Weights of a small GPT-style language model, trained from scratch on English Wikipedia.
Size: 14 layers, width 192, 6 heads of 32, MLP 960 tanh GELU, vocabulary 1024, 7.52M parameters.
MLP neurons of a small language model. Each row is named by its layer, matrix (up: input weights) and neuron, and shows model dimensions 16-143. Each number is 128 + 24 x the weight over its row's rms, rounded and kept within 0 to 255. Numbers have three digits each.
Before each neuron's rows, "fires after" lists the tokens most often just before its 100 highest values on Wikipedia text that the model never trained on; "fires on" lists the tokens most often at its 100 highest values on Wikipedia text that the model never trained on.

fires after: " l", "f", " O", "er", "ff", "es"
fires on: "ater", "ul", "ver", "ong", "ed", " only"
L6.up696:145146168097146101089100088121162146119166129113100133152141156106149076157155124110116088106133140134081140143157149127164168176130131123105122140151096116186135166192106101094119175127091131108147069118122121126148094112115097138157145118173107138121148133142175088142124146109143120094141129106115142128134097080156134117134095144116120104174174095144141142114141121139156133117125

fires after: "f", " t", "ess", "chool", " and", "m"
fires on: " and", "rans", "ul", "ional", "all"
L9.up214:096161144082156147090128136061138135140104146158152123158112150131122137098125161125154138113112182151118140114147151132102114130130122130111074116101111169099114147149095113149124146154133087146123140118123119143108117126146105163152159140121098137110145111154131130134126129112137149136162141148121106133125121121137106132118131136148117067143125128135171209115114118129099083133126

fires after: " P", " p", "h", "ur"
fires on: "s", "p", "i", "il", "hen", "ed"
L6.up578:132140131103116080124100117144127127104159094130186120155102129133145064153106130133136114096110129119148141149184100113159136087115143118192133102147108115156114145174136149135117112143090136111080160156105105098137136134108125155103149121148127104185130116133083108127152135100141137126133143150161133141155150121126143103158136134107140134146119113124127136113114124129084096109122

fires after: " J", "our", " T", " K", " s", " S"
fires on: "n", "on", "in", " rec", "ong", " |"
L6.up463:139143143133114153150088136121176157107150123184122084139151155144120069128109090119128096103084148078145092116115125101085114126088123074151136145145139099154138103114127111135130159162136156111147142115086175137127120123134130141106154125087161127113132128151108125153128178131098143139143161114153128126120096106158101128116086093163106139105140146127092168113136140108115139126145

fires after: " app", "um", "°", "ep", " C", "p"
fires on: "and", "ear", "ber", "end", "on", "N"
L7.up599:138150101159128149144126123104158129105139108130123150151130151124163092153143141124126157174137109105135099120130125158108113113130186136164094144125130146134132133142141114092150111109093130102135132138144110135073130129136155114168127137137146130170152080128145097109112117107113133121128122167124140160122169081092137125111074081158082116135083121134065152098112123134143126152132

fires after: " ", " (", "em", " ch"
fires on: "19", " |", "or", " the", "iv", "ar"
L11.up234:134132126131151133110156130108124123128147135182142098141128139114120149125123166103134087130156132164122163102176161135138111109140141113147145143116127100169129145143138137121094147114156112131203153191127128102147116107114153146137150132117112117166118164110091153078146134140152147131152117170143077125136136107085103118155114105092144136119151109100116143119093145076100118126122

fires after: " s", " v", " re"
fires on: "o", "ing", "ce", "ide", "te", "ong"
L6.up376:143135143119095120106120161087138097116109120147104158114102119124128114070063119146105137147139122109189115100209147144128153113132118107105153155113121131106140134111153153131152116154094117118119182157124095117131120087140119112164129101123121127154181097124118114144111101149134127114135106090140149131102139164108113139105098152098124115147150131136109149132136112099150167147157

fires after: " l", " cl", " c", " pr", " Cl"
fires on: "iv", "ub", " l", "il"
L4.up490:147149142129121114088141126140125121127125122113093130165148165131138104156140101125118125105154137082127161105147145113086163142142101111118187124084150128153134165158097109097115154135135162149133095139131100129139130196117129145136168112131112146141118107153144095114161139164110138122138085149112094138116165118169096110130161115137081127107141129151151107129111125127191166088125

fires after: " ", "==", " |", " \""
fires on: "M", "3", "1", " m", " M", "ad"
L10.up639:149136144117122153131087098113144126078130139095152106124144132143119144097100172107127115136064151132139138093163135156112092086090108139111108150120140120153111149179152157141128126111129137170137108123099106072160108128134093121135124117133134125131145148096093147144132180151168125088161143083119152103142148107150095080147097148152125111117123119139098125159148176160136126091089

fires after: " \"", ".\n\n", "\n\n"
fires on: "A", "S", " for", "rough", "In"
L3.up452:149152140149167098095137118156123160088112136159116127088119135142129090143121153146129157140118120112123062172111122133132138171131069111145135099104133140116105147161110119156144185112104130126113132170135106108126122143177117135176106122112124138143109179115105119101148110162117114143160140140148116080096152089087112115117130130112115137142106104136139122132124173154096070074139

fires after: " O", "O", " L", " In"
fires on: "n", "il", " the", "ver", "ater", "ly"
L6.up313:152114126123123134128128131148129148127096116141142111101148119167140134151122127190136127176136155125121080142137142126122139133148134133136094119096127148128139177133140151110136153124086090104139076134085187121128100134084095135089090167168170096119141144108154118113164141084128107118140115162114140114123138114107140114128120101152107107138103101101110142112143127164124132099140

fires after: " d", " the", " F", "f", " f", " at"
fires on: "r", "l", "all", " ", " tr", "ri"
L9.up715:176113120126152122144149106102106127164139112144159117141131104123144104138094168086133187119146096121142146140097056156113127135113124135095146117077154118120150191109137103135122078102147127127112126115144112120166146127145151101118121109115156153136157116149129122129154133117156158115131127124129100087085105108128087128137159148105131156164120123113128117094128126127117149101127

fires after: " |", " was"
fires on: " ", " ("
L9.up340:172109115118120104148145139156164107145135128085135156185137173184141092122150180123143073170135126115135129117106151147071143167126091118124154118127162119143140159110164141172151147120103112152138134144160092142177121052094157110134154110125122113158145127149128124146122145130147096104102096138129125130121106110124074105134112148127165133145112178125120131089147150093162104175143

fires after: " to", " bec", " F", " with", "er"
fires on: "wn", "ame", "ok", "out", " his", "ick"
L4.up699:120100133108104098142154142110115115160174146078131130131121135135147108135135145139147136094094121160116150162142132170097145152159099171147120153128163133141083153150083117119092133131129113133117059130112150119100167132083125123154150119171115137136142135141137083125106089102122127097110082090157103094153137111133110129158133121165098132161133119126166139156127104149149106151149

fires after: " n", "er", " P", " d"
fires on: "e", "on", "ous", "ear", "-", "in"
L4.up501:123145110125141127103136152108123153134130143105127133139116158115122118120135149134134088139073145169084148143130123160076149123132154158118163124106112142092157126151138165091106123144087119150143092098111161065113131084171186125133107091160136127171135133165134092171128085148152114101142100111138117165107133117104097132135135104124139126172127168125119076142137139106140123123126

fires after: "v", "p", "res", "ss", " P", "re"
fires on: "re", "i", "oc", "m", "os", "ers"
L10.up121:148081105107103105124119154113129123124119141124102132138151138129125121120115118189122109108160096126165113119114098161149070059079090155147139154115106169164134165144111125144104087079133136172092134135134159128104109137127090148152139162163126176122138126110156116142138123140142120097125127141170149162148087121125132137098156111070125139111141153114101155101139120109122100135143

fires after: " l", "f", " m", "iv", "p"
fires on: "ess", "ater", "ost", "ong", "ro", "ing"
L6.up564:114091156113103162170139124140148142126113118103175154107142136124145086128114100134163101165148117143152142121155129120151153120137141140123127183150118113127175111191089138091138137129103147123082065091128102126137111060117122093125127120160130130133135131135117106108105128095131156098136130162080138154167114123160151123128082137109127142112141125113156105102140109111116105116144

fires after: " ", " f", " c", " —", " |", "0"
fires on: " |", "our", ";"
L4.up199:138137093123110112168090148089116091106122123109110146149088135173122123112128180168125139121173129134138117099136169122127083154118131086139149135146165139103153155167152116085150096132156141097136140166144139136100114143092098134144121111129104131132083097166153139156168109120107113118116111128107137153148146155118114141154136112104083149147113152102078131081132093160111115093129

fires after: " bec", " a", " an", "n", " in"
fires on: "ame", "ge", "ome", "w", "ud", "st"
L4.up291:088129104122117155158114125136133113128109089125147129110135113132112109146137144107164102100123133103102130141103143178190141105118096137126153139100131130144142164137168068079152116145137121122145107126128139128159114101131129101133151136145088155209134144131173135120132088157114144122141088139130136153145148119144132143129140164105123112110107123100106083095129126135190104131152

fires after: " app", "p", " c", " cont", "is", " C"
fires on: "ear", "in", "and", "od", "he", "oun"
L6.up459:138109137165130130126091129160137111066120086109137175139133110130103102104163157148107114159103106152139137129170087146118150109102121095140154110190126126149102143086133113119112126099118134088137139128141104154132125120138116110147099140089154156162154108099164122131136184149114121159104125115127126120145101139103146100137135071186068101093163133151120128137121142121133103155119

fires after: " ad", " re", "ed", " r", " Ad", "ele"
fires on: "v", " as", "ut", "re"
L7.up736:164125141093132138083144120095157096150134084099141123112103142133172102110132108153110181131127135155151144130119106102159142110103150106147122124142164124110124142103074122119089191125131076126118132168134111102130117135117154129112159103103166120123130158140086116113121142121137129101126118131123101155168147129150108092105104119121103146160145090152104103172141142106163133100140

fires after: " In", ".", "In", " s", " H", "uring"
fires on: " the", " M", "er", "ix", "hen", " m"
L7.up318:090119138117091146157136155120085104117114120147141144106147126148127114080122130183132140165116132128102150096152118151124120119138132101107143120104109189139131168159127142138074122127095134100154148143126110126136119093143095126153130109154161108107145146144084162177148107140133126125143095163095174082123130152084128099111136144110106145114135110062151107144162177083132122132119

fires after: " (", " and", ",", " was", "areer", " a"
fires on: " t", "b", "t"
L6.up43:120140125124137154116145193116113099136104142132132116137161148130114100145135084148147161105139127143093131118200164055117170130134077140125127092129087144121116122136146153138136143132102111108135108121132143150097117074120148159148160115119134192133120122149166100119117167166162146104127080133095093116131152126138092137115145103163133150115128130135124149098124086140102163139109

fires after: " m", " M", "m", "em", "in", "om"
fires on: "od", "ph", "or", "use", "ist", "p"
L7.up724:101124099103121102166122125134123094127095164137083131138154115150117108116166112136145067131143099151113172098150128116168165131135106127115155141104092103134106140119103195087143115154119090126138101177172143149111109136182136133116148102150133114123152134135141157122130161122160146092146121190076153142151127108121145104166130122145111094143105117156160131110134133141132111120139

fires after: " ", "\n", "19", " res", "a"
fires on: "19", "20", " as", " ", "9"
L6.up565:149133143066110118088170131074156128127094108164167109148122152088112132120106145145199121104119163106127139141141080124116093095156150128127143116122098066105115200107097174109144128125146164125144146128134166178137118126135096128128096109150132128149114077170169114115092126108104132117135129193145126140143093178130118110102114148172117126145132104128132102176136125115132105114125

fires after: " J", " Is", "l", " is", " were", "J"
fires on: "ap", "am", "l", " m"
L7.up158:099158066112137119070112149135114103148095118152129086136163126093139100148152112171128102145120155121131183153115110109116144134139128128105159129112113124141126133125109099138130121160139170093126115146168105127138081101172074132058143135114143122143102125119146151128149115099156144103136131159168136141139132097153118126093184122136109106156171116135112118118095128147143105099131

fires after: " R", "ss", " D", " ass", " sup", " re"
fires on: "ep", "oc", "it", "er"
L11.up521:129133133158099130114105128088179147086090163128123073164105100117148135141097159155133147098150122091153133114122145171120093095109113125121102121171149151140085107122133121123136153164118089097113098146135151105109132075139127163134139145140155106117092118106169128096127157101111121124129112131135108123111157185118135123141075150129151156122173133104124122121111159125117158083150

fires after: "op", "st", "ap", "ip", " t", " sup"
fires on: "it", "le", "y", "port", "s"
L7.up283:137115088145100113132167158136160136126133132141158123157127107113076145154147160113123141074153110150131094107114167156126115129145135115133125103134081135088147126135187135168111144120101148126090170087086151099132092129098142115128135152112147126123131093151179137147093139114144166135124109126127129115092140163143117130119139085115176109122082122043157127088161120132134146109118

fires after: "bum", " pre", " Al", "p", "om", "v"
fires on: "m", "s", "ers", " as", "en"
L9.up23:145137144161147157103120121140145125085136133124099116106178121132151101115145163138158114151178129108180147118114136171110094133081148132140165115111078148157152140159134148122077114111129126138134146141135138156115086124154088107126130122122119142160164128112135144106118129154163119066122149119146127089179114141114123129133123148101132149157159122133142151159102151110144129155121

fires after: " |", ","
fires on: " "
L11.up842:191139130131151106089084116115088121130159125127138137138140153115131129082132125099148124108131177123095134130096126159127134150128149138145104115098131147160071176105173159080145127135123173105115121144127102095133150072145112114117136088118110123154110114097176126154121126172137127113119090113068149113148080096114103118109163204124162151150108146129079135101161163127156116124118

fires after: " J", "an", "ro", " F", " M"
fires on: "os", "es", "ad", "–", "ames"
L10.up246:101148105150148148103131185135142125128113122144148138180136159157147089129126119113204113081148082141150108117065120153115106133113084103095144164105122144081155095141098164136116093115085119113142109126106123124132166155110068111106129149088159146104110154119152107114137144109159121114150141118166143118142101103129124115109144106133131121139102087149139121155130086155111103150121

fires after: " s", " p", " t", " res", "p", "S"
fires on: "ong", "ower", "est", "ear", "ight", "it"
L6.up526:157108104109120120140111129119131174108104115135137111120133151107103125150140133134119097091159101143191102078133157123166163111111173142138100115123131159115122118160193145139110124154076122127120153159096146135145125088080085112110109163159168101114112119117117137151136160144117079097136124097156117133125168102108120119157102109136119122139073149160147131187132113116128139151141

fires after: "g", "ak", "i", "y", "b", "u"
fires on: "ent", "pt", "ist", "et", "at"
L7.up749:121103113096144106159130125131165122099100099106144126135144078131122162164136083129111129165139150142101121152140123127077113127114158100140119132106124112112085143132134126151134183147155166129131153110104158147103149152141120146150106086168140111176160146105136154135165142156136103182133104113142095119105115144138164127142170119193147138162140116125135207114169090090139118135168

fires after: " b", " ro", " Pl", " p", "ar", "ed"
fires on: "l", "c", "ric", "at", " g", "or"
L7.up719:060150132100155130130116151108141090112102136104120146148145156163143126138125133090160132158104149081114115118089118097151084148123107125155104134135093128167111120153134135087082141152209123087152120109136094126120140150162139135114134124162091108104119143093073126147085112125173151125162099123119091152146133133124139064122114162140148165119120136111131120111143155169114118144118

fires after: "y", " p", " P", " Pl", "l", " to"
fires on: " s", "ost", "th", "ar", "at", "l"
L10.up565:106152143089143138088120150142173124123127110131191150093134083080096099119147164098146160157092141127111132147090122134122091101113104143155131117106140147160130095136113131138147127120163134132126181098104152144083117129158096137097090151122131147124120101136136110137112145163144102167174136135130100107116112126116108101137137152118128121133139127183155133154124121135117077143106

fires after: " h", " w", " b", " he", " B", " L"
fires on: "orn", "ied", "rit", "ost", "ous"
L4.up74:092074077064112156154125151115132137126105100135147113178118161114114166110120132178141134089131173111132141088127113099104093140131108103094107122102144129115136148130115127161160116126101077140133113133154134110140058107161160112136105142138102132131151125123119130173116119104115176110117140138103160113120142106115161162119126160132133103136186106096067130175104127140110121122130

fires after: " v", " re", "ill", " V", "o"
fires on: "ot", "age", "ce", "p", "ag"
L4.up697:142154143136087132133124169103142123139154129113104122114134125136143148143116116152108109173106138132120074105133140109101140143153128092121143122127119120119153146121097165127108113149106125132103159159111144185086141112110130146114186122099122156159181137153078119124153124082104141175142155143090110138093120144090113125110114119139150142176135097111102101132111126128177159150151

fires after: ".", "==", "-", " the", ":", ","
fires on: " In", "In", " Part", " her", " At", " D"
L3.up18:145127121185098106148170116138138121160098108124071191174157103141150093110075170145112143083161143153101127101091169140145118156119108110140141118128108147140090121169150135145125134117155108126141139115097134166110084131115138114152141138153160140108100134163141157115112190106147143164141136129150142138153076141123143154121097143112118100107135127152133148145102091136168125120067

fires after: ".", " No", "st", ".\n\n"
fires on: " H", "H", ".", "ru", " h"
L9.up696:142109107149190116133138149142202108158111104150091155105148132124129144078175151129105134139152132162088098130136157160117122101089139127137150159088126158121113133154161167123113138119102175127051101167166142140121145136137161144100119171138135124113084113169132094137164142151115119136172166144132179105118123177149125099173079101108131131089131117136129110102149103097107118135129

fires after: "y", "op", "os", "m", "or", "rap"
fires on: "s", "ph", "h", "che", "p", "ch"
L7.up755:108112111091163178126139123159123134136136122186174111127161130111150129149149155156114165101094133133128100118176101148107161142078107118145150129117134116107140104112159140098123124125114127119109132114100087146089127109113137106119177130134112144116096149119147107141098109150135145108152126179165140057123109165106104080125138139086139148126157120121165090124127077162157141156123

fires after: " c", " v", "C", " V", " dec", " C"
fires on: "ot", "re", "ap", "od", "op", "on"
L4.up598:152072146155131082126098113134142162116098131127133142109121098118138120173108137152119135172143139131093110118150125128129103140129134119090135136163150174138144163094157095155141093133130166130098115132111115150133115159131108131150165131072129160107097110162079113163149115192155093145098167130106130119120110135131120114127140140132123130103150145108104143121156166149164131101145

fires after: " tr", " cl", " rem", " Cl", " c", " C"
fires on: "ain", "av", "os", "ub", "á", " its"
L6.up88:154115140143103098102100153153082100101107173135093152156123126102136120121130167145172106114139132074106136128202162128152142144144142133080153131121125132149165147134132105152147138153112096147085141136119123129114087161120170104149179134118119113098111128162161116127104104114125107151126139134129144084151106107105118124142150127149093143150134087123157101147119184099176155117116

fires after: "19", " f", "18", "17", "f", " "
fires on: "9", "8", "e", "re", "4"
L7.up480:143132093152144102132118155110160123158112137111141131136162130105173148132071119119105115141165101123135146103149173164133137160133093062127143116130082106143119135126128117096110128123118161117140167112073124093161128120092105168127111124127160167145112155098106152117163101129120101160142139133132125112083142114151140129164088161140097160106134097100145131147120148138154102152178

fires after: " s", " S", " pr", " Pr"
fires on: "im", "m", "um", "iv", "ric"
L6.up547:117094083112123104109089128137146137132137130138088140128127131124100144156123160118169125156143108093110149109140175135138103085126113140133143113113146073119125140174124111142117129125128131069126144107096118110126103152120147146096125144114137122150148162114122078155113112122096138161128137129151155117099141137184128085107119102142155126154130122146102154130152147135140124149138

fires after: "it", " part", "ed", " comm", "ost", "iet"
fires on: "ic", "on", "n", "z", "te", "ubl"
L11.up803:088145078117142143149175136123138135085138115121121105110114170135144152129101134140150096147146155132129119093154184110134129116116145081123166130130165158126130121072084150136103130114095146112164157154115096119113123115122134115103126172129150063077186114130124119117136149101135144089119172112138115127140117121103123121079152138138114133127142085120130116126145151114138086149176

fires after: "\n", ")", "-", " L", "ang"
fires on: "-", " is", " was", " In", "u"
L7.up21:125110116143142129083126140155137088141148172156106127131108126165128110162117127170104138137136102141129104117146135151117181138146109143151139120117125124141146179112159118162091126116157130108184120180150114119116115154121133141076144117086144105186114165179093108144124170120134116140101110135117101120085128128131097132098128104143104091120151156110114097138135104163095088075078

fires after: " pr", " t", " s", " to", " f"
fires on: "im", " f", "un"
L6.up91:154102102155132124129074108089153153097137100107157147081122166158124121127129118136129140131110119083132128103119111147116098147129091108113116173132172115154135168174134115106108155150121135155133181115103118107102095137113135106111136114137146140129126141144134113157110108107107098138132147115131160152089088158124149123126108155142096112131121140168140138152152135141160137156128

fires after: " the", " an", " n", " a", "ost"
fires on: " o", " im", " sec", "ec"
L4.up202:124098117116092118145136133097129100158164114130113136094164154086145066146132131177126137136118161132137144154122129130107146120123172118154148114124143153101100149120145152107089137111158100110156152077080116078126114083161159147098131131115156141089160137108121134125152088170130131105128152119157137159134159085090087151108125118127145132150090123131181116101181092062116151136098

fires after: " A", " E", "A", " un", "l", "'"
fires on: "nd", "t", "S", "est", "ly"
L7.up172:094091085143100116162145149153112115128137079122117121121156072127145140087138103145128132124131095123157087134102139140134148084145106104132128117134129124125104117155122153135125114153130098094154133148127138131136138123092120144138121162128154170121153103103069124127114156133130156124120123153121108113165173137111159136144117126136103125138108126159139132138149142091111119159089

fires after: " W", " n", " m", " S", " M"
fires on: "w", "aj", "um", "eb", "ess", "ous"
L7.up164:136071164131122119114093119130172136124087133137110116078131073122151148133123137128116089152127144088115167121103114108079113151118158138130204131135109138145159110168121121162122135123137125117123151077158136139105112112149124106127110100152124101132128128140135070124109121128181120102151110169115130123133116127080088123123161150108143105125119107147115123141157128082090143139098

fires after: " C", " B", " c", " m", " b"
fires on: "ro", "ost", "U", "is", "S"
L10.up676:127121138114126150158118077139162145122108106137152112126166115124114161132152129130132145128143119134146076103145170096096127106114073134123138117120108113158151121108110171154161123131096159145158082098133140097154154162128152126099106124139142119168117153140106090134118108136114117118112103165151138073143135134134130135170152066166099144086156090135085177134108153149120108109114

fires after: " O", "O", " H", " Y", "i"
fires on: "er", "n", "w", "u", "x", "ver"
L9.up430:125144114121122136158163103131166171097170125150130123125120094120150131149151144122145136177147120123093160104142163111097102131088146104135101163104161175132134171137147142164151164100122108101151107102114119124133081096121131143148093123163129126123119172106137131147166147124161127072175151105099170102073116129116144147155103132137080089121149119146094139093158123121097144147166

fires after: " b", " n", " sp", " a", "e", " ("
fires on: "orn", " off", "ow", "f", "ff"
L6.up233:113161125150151133140119137108149131123126131165111154150143164156117099125067163138138127116119102104142121105074154130140096159106115122166151173129148155120116101128126121142143109089088097111118096150119141135099157127143147137140080174167115172100153127105151131187105129151135136099150098127085131106130128106115119148109103156127085130108093131126131162158142123107140091158117

fires after: " m", " v", " f", " s", "est", " n"
fires on: "ov", "iv", "ly", "ar", "ot", "av"
L4.up832:116117122160121141071140138142144101087119112101107152127146153110137129117129118113129133149110079106105149120172168119125151164109167086092127170132098141109180149131094115081146153085164104118155118081098126117168120103158167129145092152169140103145123171133123114131113168116136108084145171160128145104114134120097097139114132125104128141118080143169114145109147128135145122112103

fires after: " p", " P", "p", " comp", "pp", " cl"
fires on: "os", "us", "n", "ost", "l", "res"
L11.up193:123110129139198135088144150106159141182111099163159141147068139131138108119176142104130136151158092175102102086102105069150109116124133119137116119080150142131165143146133119129153115152107081123148161145069118096136117147115120130091126106156182148114153126140120107125115113163168117121136151127136122107092134095129133147082162119082133099164104157121108116108124127131128113129142

fires after: " pro", " the", " con", "les"
fires on: "f", " W", "v", " pr", " a", " s"
L10.up780:074127154130085090164134154065142117137095123134121139187118137117148126112052168103129128104150119118121154154100114112110130145124124140120131080124142101157129126113100148103127140129181092108081150146132162139112133144110138153118143176123139145143152140136144129117125131135095132112101110152116134115143078118126149133115127097101157160069096142119138133126161127121096122112124

fires after: " M", " c", " W", " T", " C", " re"
fires on: "op", "od", "A", "ard", "art", "T"
L4.up114:144074129152170115086155104080113056134080164105127108128135161099129123116133127142109103166153149108086101125126110103115139118131107128124157137122132124102153108145139126166119138172104092151140168193138099140149176152148117156149125118112129163097093129092114131129148128128080106138137152144156145131120166096175091136136109110161127123118108140121106150119155161135168122126115

fires after: " n", " the", " for", " f", "om"
fires on: "ear", "ard", "on", " part", "in", "mer"
L4.up477:153177087136126154167103118096086109118161128119137132110123135154136092101144151113121102089108128117087145143111108165094144131113123110124117125168148157110142151128123151126111127146130071089138100110113134124113181077121173197125131113125129139134118106109174058141144115167112121123136143123124078173136113101132165114162118120113123137104085117153128161077128122096154149113109

fires after: "ar", " e", "r", "ot", "c", "al"
fires on: "id", "ly", "le", "y", "n"
L6.up192:125102137121128120114121146149106113104126120115114139148098127130093108134131107172096114143135139107071115142149139082135131091164144101132106152078082132073096143134109113128106137164101163149133120096143141160116121081136134111104113107103124157187075099123099134152109143132165180132162170122134122130130085077149145119166163114093099155112139158132171155139148107174094151146103

fires after: "u", "f", " J", "i", "a", "ar"
fires on: "im", "th", "ric", "ry", "h"
L10.up244:157146159151152129142089132117163068129082142130155134119163105119101130094131090119115156134148156109134164151089103096076099126101118106118129154137123127129134127134110156150148152153098128152128145128112091139176117144121158112118109082096144145133158158168093174138124125096097120160123125156141122127137099181157147141119123128128166146138161121114109132140124115143130158125143

fires after: ",", " m", " M", "t", " ("
fires on: " m", "id", " of", "m", "he"
L7.up810:141156060099146134115117100111155112124145154148094148136129181144113148145123114119137129128144151093121141141090107159139118130103146106131106119116116092076106129135137157155120148152124153153133145145129089105111106072107155109111190099119168121140159164131115132141123151133149118115088116161145176147093118091141113118142123120130114147137126082128128137175146116132154143122124

fires after: " a", " A", "g", "ric", "ge", "v"
fires on: " f", "an", "ree", " of", "ff"
L4.up831:151145141151123138184119111097133130123169174204091073114133125157100101099105136193097113155156140147127135133105129147118100117140084089111156121127128098141128151146114116104169094134081120111131106169142120141145105105148132167141043121116120134134121114117141086145173146146122134135145128158104135132139141105103129119099110131126140093149141133111126112173125124107101167149146

fires after: "om", "oc", " m", "em", "m"
fires on: "an", "in", "i", "un", "hn"
L7.up920:139087095136154136150118134151113137110128123158124135164135143117099088096147151136122116127156131081125124114112151188123141130168167136093152148106094125096091131085127103094128154144100146072113156155110134117145113114152109193111139149133122157131139138102125119077164172128161112088137182131101130167134109086113150116114143094155125100121104135097172148128144156084133094100121

fires after: " off", "st", "t", "ed", "att", "pl"
fires on: "ic", "ar", "it", "or", " J"
L11.up473:112126108125148130128119131165161077122121115148135132157097127120098154161112134120105090148118121163106095081102157149151143129140135129140103107115128137131162174156113093208128126132099139112137149140182131091131096091120123159092133140069125132104137170097132150120089143138081138131169127127183120132096104124098154160115137160113107116132103108116090092134130121166125125133140